config = dict(
    n_kv_head=12,
    norm_eps=1e-05,
    qk_norm=True,
    init_std_qkv=0.0152,
    schedule='wsd',
    decay_shape='linear',
    seq_len=512,
)
MLP neurons of a small language model. Each row is named by its layer, matrix (down: output weights) and neuron, and shows model dimensions 192-319. Each number is 500 + 50 x the weight over its row's rms, rounded and kept within 0 to 999. Numbers have three digits each. A neuron's up and down rows have the sign that makes its largest values positive.
After each neuron's rows, "raises" lists the tokens whose logits its output raises most directly, leaving later layers aside.

L10.down1137:589536529545530413501528479500488449440460404554524524542514618496541456504528510550381550441491577557485619586561537545472462455429483533478507415546537527507541469480520494510631430475577551511505493475563529481493497405501553572520527528443595563497548571423476478520509519537522524480560562519615475624443620518484504535530466474556478480469483474501475547494550489379464508592497
raises: " ", " eight", " ten", " six", " five"

L7.down1094:484508462542509505529515445523510617512455458496551521402413541458471506535364514556528467528536547420518485486470562466480444511398535435520531476500525522596495456563564436501420487520609552600503476476554552499478477461486466554467563477468544537578564486411557522501569498543411537502432440566495558547522467504603512517586415420453498540395507498436508536561516550504501484536514
raises: "ity", " enough", "ness", "ities", "ly"

L10.down317:484608510529549531460544594546538526508452484437445524492522484483615462487411494480437512419449464472522504530537556467424505516552564452514529554587543506563446516454497382485447488477525497542470459469531511445457456508479423400531562570549479496516607550507485487436555651488494483549402542517537521514455502501554453571431453455462478417508425440512552544502521479489545492515481
raises: "han", "hl", "hu", "hi", "ho"

L10.down653:507563550486470441523435510487515538562515431526520578488454576531473397410499572434467505595479569396545449499599506499477438510515491496542479438419532470473552468561541509585447496461512544529532594568539481585485546519541530492524500415409536481533575437488560491492471454560571424491571524611469447443544548469540528416475557428487431513568477619411464515559458431599466453504487
raises: ":", ".:", "oto", " for", " minute"

L2.down320:461551506446483518556476456424494482464478488494550532430555429608465487424502446526453433550449555471556468487520529509486454524555571410454543560410491483512461426470533486460544485485481473488524557573512535547487517503526433429518534492567552501507452578460451482545472443483543451506374448517521479473429569349470479546443489488519400510501418559606486530525507478534536547499564
raises: "til", "tra", "ive", "th", "ives"

L10.down1301:410567443566555466482433564556512532460546459516533431452517528503461575537464626504999477516509501493499556505518407444453450505506492467532462529432491554528537438546442525554505465501542451508564481508555464473606456474523537549502519502473485398474478590521531505512533520576449623489506424512480387500498447562597535528561441522456567515528518536555494448476458452494538548524497
raises: "}", "}\n", "})\n", "+", "'"

L7.down490:492470459498558545538470462494518564527457451574482569402596481578605628446525527526574459454489446555492572418493525476493490469476461489523438508470507438540529545515567520465498430440459663501464470464502498527446506535523570517468410547554615603475501508435430544482473484473464506569534470469555470503435512585427446620509492503487498490598546501497535469531535435463506461485467
raises: "com", "son", "under", "down", "acts"

L2.down1221:455527535562493483404539575471481608531550526492473496491532491465430491514530531520468502573529590511447503528504575495438631407511495449536610530504475494531554479485437477497518480528478564489469459549496500483477491455515501463421434511554457442462442464481551529475445444569460444491581502481417547409456397569500437550496583456505519526486457447407535566471515484516441548445494
raises: "ed", "ing", "age", "s", "ets"

L7.down1173:415419498594494451413544531481522518532530465481434475478581510525542585521500569407553494478538615457502448500381523484477517549394516532514515496464548465500357456513494496494472443466443528507506506487599548493421518560420522400457514521524461491584446596571491467476546504538503474494482433472582510531522472530515479536543461545502494442485523540538453453446558449595407584474595
raises: "er", "ly", "ed", "ow", "gr"

L10.down1327:410447541513421530558486542521512480502413523421497563406518521516454499585453553604453534532548475520512489435586535522538547567486571394577526514528460535510407454465498449482523437462554475477510550518430437558538500418516487421491458496491576515484550402454428502504511505531522502592480504468564565520482523542500438484450480453497457541479493544484440505519530549467548535520453
raises: "no", "sa", "ni", "na", "so"

L10.down87:473430493471491523553434559422597453522578495464507570587492531431574502455472535505397528516452511518426487469572521523429502563525492465527561559504454444527488488515606496420522520532459538442463534408553470535640560497565523430586543431557583431484495521575491451516454484548438394505599504502400561483571545505418455466478441414481420406544465521423441402523469480579538582487572
raises: " ...", " [", "...", " I", " you"

L2.down69:500508397540508550528480486495492477466483483511456473564500576494522545508477513490495490568503442561426508536486471529417502574513413439469499487633541481532590469460466519427486526541486454509541584463430493497559542601532499511527557480664484532437414502586556465540479449521592505501414439578509532552484539462475478490565410509538569418566525479471556440490450545495498442399387
raises: "-year", " times", "ID", "-century", "-day"

L10.down641:590529468465376483521518490464495469509572573499454519460508464472492492529502460429511532511518541493540481595402479599510482541488483454542454541506365482581429505574538402565590541498516453456489402523517563495552464499452499536429576545476472544567501496530543530615574508491534566467449476529452427481481549441499492486519515454397510493428451448526488518452490502566528511512526
raises: "uter", "ie", "urer", "eller", "ender"

L2.down403:519462487426480563458569443491452514478547489474536434474536565522533473602533530434431472464530495559455403546680498392523469468575543497431522443471508462554477507553489501577512462513587502485515531444450489500539488417482574475505534526443601466547514498477449510547518548496386511522541436579464581505535562488517519493509499507443564502447474478446487429479424510484469479532573
raises: "duct", "cess", "ctor", "duced", "je"

L10.down104:591588493477530429550539576550474438481526472500517478409513464493537571430499495459490578491490524437468492409440502570479502535459565387456418557507494501497494428537548440623491508449529551472592538461460574533512534504478470522546578625545448498553449549528458441480567453485502500379440417487447591448508445537502615524430523574623522445510463549493590457557445515538456502453475
raises: "h", "d", "int", "g", "p"

L10.down655:535535589520477489403476498586490478491408485567453543589487405439532431431484490516511435493484502418508448442480489461443443481440475518513495588475476472609472500467487512510516379473570468566467536534567505552418434448498520548464525481462591577485473476465550507562536503475516558431542502514451461443550508537563499449453442522504448555537514508453527547497557547465523460549487
raises: " Best", " best", " Outstanding", " Journal", " Biography"

L2.down1327:516448532483528494559519490519499500531499455465561457450437549667558453490533500465512498426416483493538625594476482567416481428526575580478525517570455539559512501549522428500469485524555443513582496564465492492454473454547506421495465505540512567476571568509492575537513563521492542506497555511416529530497487446525453498487525497444437462483483478493565489471601440511481473461490
raises: " it", " they", " if", " there", " he"

L10.down119:617455512497551495497532430444493457552480531530454443528532514520477511639500474484310487554483539460407533592522557532424596523549451447543540370515508438513476533551464479536496480557463409466502431533541417483520584453520562434560547520486418465508530494464558404473557575515495494418560545457458494444403444498458531472521511501542510533418428429541433508539556493435475511534476
raises: "–", "-", "ays", "ain", "-y"

L10.down725:484570471553537488518485431462510575506385480513511532455430418515517487512504549531452564529521466532507547525557522481494564568519562486402538600528506511597502558563449538530483517527550598446567449544511581522507521440557507606494531619534626515428571471358520526528427563425432497459504462566534418469493518444471530439525545480501536526478575521451518422438466424476497590534533
raises: " ", " no", " eight", " seven", " five"

L5.down1304:470571454498514450527540515629533457566518449484526581478479456507462388485526546491647493572573494522453627499531452401507491535438421410607600415586484503496471480516437527499535544629505498429486465483569461450550505501470558544540502487481507515536449483481555461511553573564451518550479463613369487562487532474527551465524506538539537557446533573559504374521468518526404491450405
raises: " to", "ity", "ating", "arian", "uss"

L7.down752:479526429537560458434422497485486471499538526431511463539527567560483525478527534584552433404465512442480533531454519514493514520499439523476507506488522502532547496480538464471533546443485542495498545472582464505521470495444472526448498507532493499433372525600413523524520462496490555488428535476431496569464515490526468604484514446514533483435431425479413498500477462517490470471555
raises: " H", " stage", " A", " times", " E"

L10.down896:426512577558524374505479509547540479539427453529538440532422434547461497432507515485604483528503561563526496574570427496551492505487587540517539514574400504485618543502490515435459488593432466488498500473464561492582519513499450502563479487450445506476520591520464473518481483541520529439517472399447561579534528579526466424505469519557566488490578522522499522459512529554462526459468
raises: " BEL", " BRA", " M", " USA", " GER"

L2.down1063:451502527495445543478594542407524624633489459455377533438458503512570485509530509412488597419581518458436481453501500557518442457448590506519478531438491437490541449518559531395575503509494521616526505540508501467537467549539474470484537608548517453521428533603515528480467602599492538470484449492460445544499446568534588499468529463478502429456565533538485462566551529517449573472463
raises: "ful", "ional", "ively", "ive", "omot"

L10.down4:598425566485517534441452456602543535492443542539473478596518444422453549515522498586458465592405493418542498403421529462494452520559570511468510490580562492465575557477430532423552535424511521480437463508434484532576540490538542506532547499432535477491553487510487458483487475514527429422483482469505478567460484583564547465463450578536487422488566470495460516434380329473492529554450
raises: ".", "es", " concerned", " when", ".\n\n"

L10.down1100:459491552531544535552450555472402458487504457505517543461526529421525485426510483440474473589481412520509582503481548442549503477507449585538490507486617547423459577516597436509560573465533554503523534533549593492468524413517530510429477479550494499593538499500472541434535528527475514510436481451467430589452411499476529550503563489529589465527473439474523478438462384521480509480460
raises: " there", " together", " abroad", " here", "ious"

L5.down923:537531510541521423489517440547506499497459484571433450560605415509433572635548384520608519500459591535447531455512508489454557457565503475504572516563520496434522443519379432494521483432537488467506421420519488523476402569427471449513531554581484463542474505559474499410525477449519470499516486557511485604509606462474528468437595470566491468479509489582454482465408540529399476493487
raises: " members", " member", "mates", "room", "ement"

L5.down1111:599428449570428512540558478472527520574446499596494492491448422394509478422452529460531532534541512514558518523554447499485566532472545551439512546501499516497481523513539482492469491554446641451476534491354530449524591455545488444474501496424451467553535444501483487462397445488541471420455524440500524512409481507498525559523507461489503459444561421481588505455529584453506538535492
raises: "ans", "en", "ham", "an", "ar"

L10.down938:546483528516478499476530409460459473396467529526486452422536548372512460525537486567327605484490482539503496607377472502516554427470462505519548529459552472517458450448569510623503496450555586524503586470438561420631447480470515522469507553495457582506487523443534531496574536556463460554598482439579515520489542516484544442456461646462446512452594431461437539480521517507452496535538
raises: " largest", " same", " least", " best", " result"